config = dict(
    n_layer=12,
    d_model=256,
    n_head=4,
    n_kv_head=1,
    head_dim=64,
    d_mlp=704,
    vocab_size=8192,
    activation='swiglu',
    norm='rmsnorm',
    norm_place='pre',
    norm_eps=1e-05,
    positions='rope',
    rope_base=10000.0,
    rope_fraction=1.0,
    qk_norm=False,
    attn_scale=0.125,
    bias='none',
    tie_embeddings=True,
    parallel_block=False,
    init='normal',
    init_std_qkv=0.0323,
    init_std_o=0.0401,
    init_std_up=0.0462,
    init_std_down=0.0462,
    optimizer='adam_hyperball',
    lr=0.00563,
    beta1=0.9,
    weight_decay=0.0,
    lr_head=0.01,
    grad_clip=1.0,
    warmup_steps=250,
    schedule='wsd',
    decay_fraction=1.0,
    decay_shape='pow',
    final_lr_fraction=0.0,
    batch_tokens=131072,
    seq_len=256,
    doc_mask=True,
    train_tokens=587800000,
    steps=4485,
    dataset='wikipedia_en',
)
MLP neurons of a small language model. Each row is named by its layer, matrix (down: output weights) and neuron, and shows model dimensions 96-191. Each number is 128 + 32 x the weight over its row's rms, rounded and kept within 0 to 255. Numbers have three digits each. A neuron's up and down rows have the sign that makes its largest values positive.
After each neuron's rows, "fires before" lists the tokens most often just after its 100 highest values on Wikipedia text that the model never trained on.

L4.down290:105132142139109143113053118091157167109126157109133124123147112085134169140054128142135148068170118132112154049114185190165106117138106161108199169163120171101156094074093130154160146109141157151127127139064122071114135128114144173131112169096086162130096105155095122145135162105128115101
fires before: " ", ")", "′"

L8.down190:153079192134079107157110152077120199075132188132146085162126156132157117091115125129156079141126118143171142177214140135113121165088137145122099148139084186163148085103111110129121172128145136123138130104113115065106126128149093100086053138144120085086207130154115137115094133161125113128
fires before: "7", "2", "4", "9", "1", "6"

L9.down468:118157139080077129159099135170130082116171146103142123125140093111114150117114119119135117137088129145128124096115116180197084144103099135150104217114129136155194137089162148169127083130094147106094157189149100102123174132151180136146126127171097114148124145135105111155136170147158180101
fires before: " ", " A", " RUS"

L9.down609:115155106085114100163118142094149133141116171097171131142142147179111157091131138146132118089113130128119113156083132104148070117117111083168087086105097111207150151096125145145111134165131255123138177124102126101130157170160116144104135184177141121178117119148111177144090091130140180093
fires before: " ", " the", " December"

L5.down622:114174124129149160137096103149093169127117125066111093095167193144151122107147142113108178145142097136095116182163091137126165136112168137160063154122138149145111127108078109173059101132128077124101131073066123164146122182147131100084118150134072055146199125184115176120119175148152119119
fires before: "0", "2", "1", "3", "7", "al"

L8.down100:098108128102093101093137165116118142097143123108121096182084119087119095138160174168107101088074121121100159154181094167201118072108092145093109143180066144145125119147083142103138113105094132110135123106124114170188081101144050133099107151147111154137107176152118137145109124125127164190
fires before: " |"

L9.down359:164181104115127113118087088120142148128175095099123104145152138141100124105142164150123115158126125166071086088095146170139128107141143096100101109057089170236144165086145127172140173140161066135133064100160161152095101174123062107159176145097209108185121172161094118118057179150141123089
fires before: " |", ":", "–"

L5.down185:164167103146113132158222144070180143068056093143136100098112138130144174122176093124080162129118149148110149210160156082109119136087065197130146107111094167105146126034133151143051105149143192139163153106124132143131155123078175116103150141090160126133130201092094131105121135108154165086
fires before: " ", ",", "The"

L4.down477:085119125092150113122171145144132088110123199092174081159116123137027171134114072092106107144121104116145162153149219193154140133099107153121083170127178164106116143152110155176166144142068081162113179112114118111121163161117148141141144090155173131071112111125120130108121152211182150112
fires before: "|", "0", "2", ".", "1", " |\n"

L4.down52:158124098119097167182129108136190098130119107132116172103182153136172115162183118157152099156121182148109128191125164176173040222066140124153085129124152106150162148129119103120102133145133118106221130086093129110176181109174106127133210114150145125138107162164134156141108111133138131109
fires before: " "

L4.down334:155142101124122135090133140078187162207130098144181118135187121129128148097109170131114123122093159155132146164152060145176164122186133111128093188149073124067150163209109101147132138097114084114119088156079095177189135221088131127116138149142156133104097102183130131160150111126090147171
fires before: " the", " have", " his", " them", " be"

L7.down549:143162130154139077125102110129095102093160162119150092096105143086110146098139061127115115161188102144112126095121068124177169135111063118131134224147100191185173108110107127131077148132153201174116140137129167074160163182143186134118106115134128093109145111109122124163107120118071139147
fires before: "-", " ", "ust"

L9.down269:160128142120110132116037145108082131066115112128181136115129120079090162090106144147106135105161142163162098123152138117089096088126096114162126115160043152183071130150136129150083185164062223156137160104099112133166173135093147177140111145082140163081120131078137127158126092115142146158
fires before: " ", " |", " M", "is"

L9.down90:080126104142176111101156149091133111181169105071215145117083115137166131129176057191173136106150078142141110142094104160174148105086151070136089135139141183126183133128105084178173172105169119121128155105154138078124139157153141107085094092156106137083084112142112088098144118128153124120
fires before: "|"

L5.down202:132199109139112123130168119140130095129144085160185115158201145175151149145130131135120116121084103173099113125070145172162112092114083091142133166086167122188174138125162139179079143123129205103113138120093079147105101106082158100091153109145165106145152144141127147097122133116182121176
fires before: " a", " the", " an", " one", " part"

L5.down45:119089148070141138123157074126166120079088166096130134106103096119088112129153064109137122136157158081128125120132070131077199066143145105158101111187122134159127110123171077158103150105108149161116173084139089132141112083092129113099167112136125184114122123089195103161078147145103126131
fires before: "|", "The", "S", "N"

L4.down420:130069165124125111097120088117167119164120142093201149170128123103138171132114143133106122179120159130111118123136119086174135089213121081169086102143111128075152138114144071125133170122115126133171133133185149163163135147142149154109144110097190105138123105144168117139140146112100130165
fires before: " ", " a", " an", " in", "|"

L8.down285:146116078148112152098120140097086115075137081107134099173144170157131089117141170134155168161087118093110078192148139155122137139080116160082178178100077097136163141180118119130185119122087043147146128170114121115116120144141067155186155115146130163070121151127118112138135104129114107173
fires before: " |", " was", " is", " "

L5.down285:151098104180165120151160176076131213156161061149109123155153189081126137167152115137138123119111104190109139132115117166132091152121125097068138129082140062133161116123101112095143167131143105125042110154101152157131107130131199178166146121142191124136116154156080123124087075186118189135
fires before: " the", " them", " his"

L8.down113:095114105123069144157085164170165129106142183109127117135091119119163190129094147151109106071161124110136117159139102104190124124076134142181096069161132115175112127076128128158137117144098180170142099198123146188144073166102119138103110091187149135178152107161130078139114147149166108111
fires before: " ", " November", " August", " January"

L8.down34:104175153053078157098157124115127145169090157103153165134187116159198073165160129166122118158097108201137125115146119159142115106140079116124144105112134131156138146213113150113121157094091104145081151127094157133112120170138078134118119112113099207133141140094112147094092182117101153164
fires before: ")", ".", "eption", " |"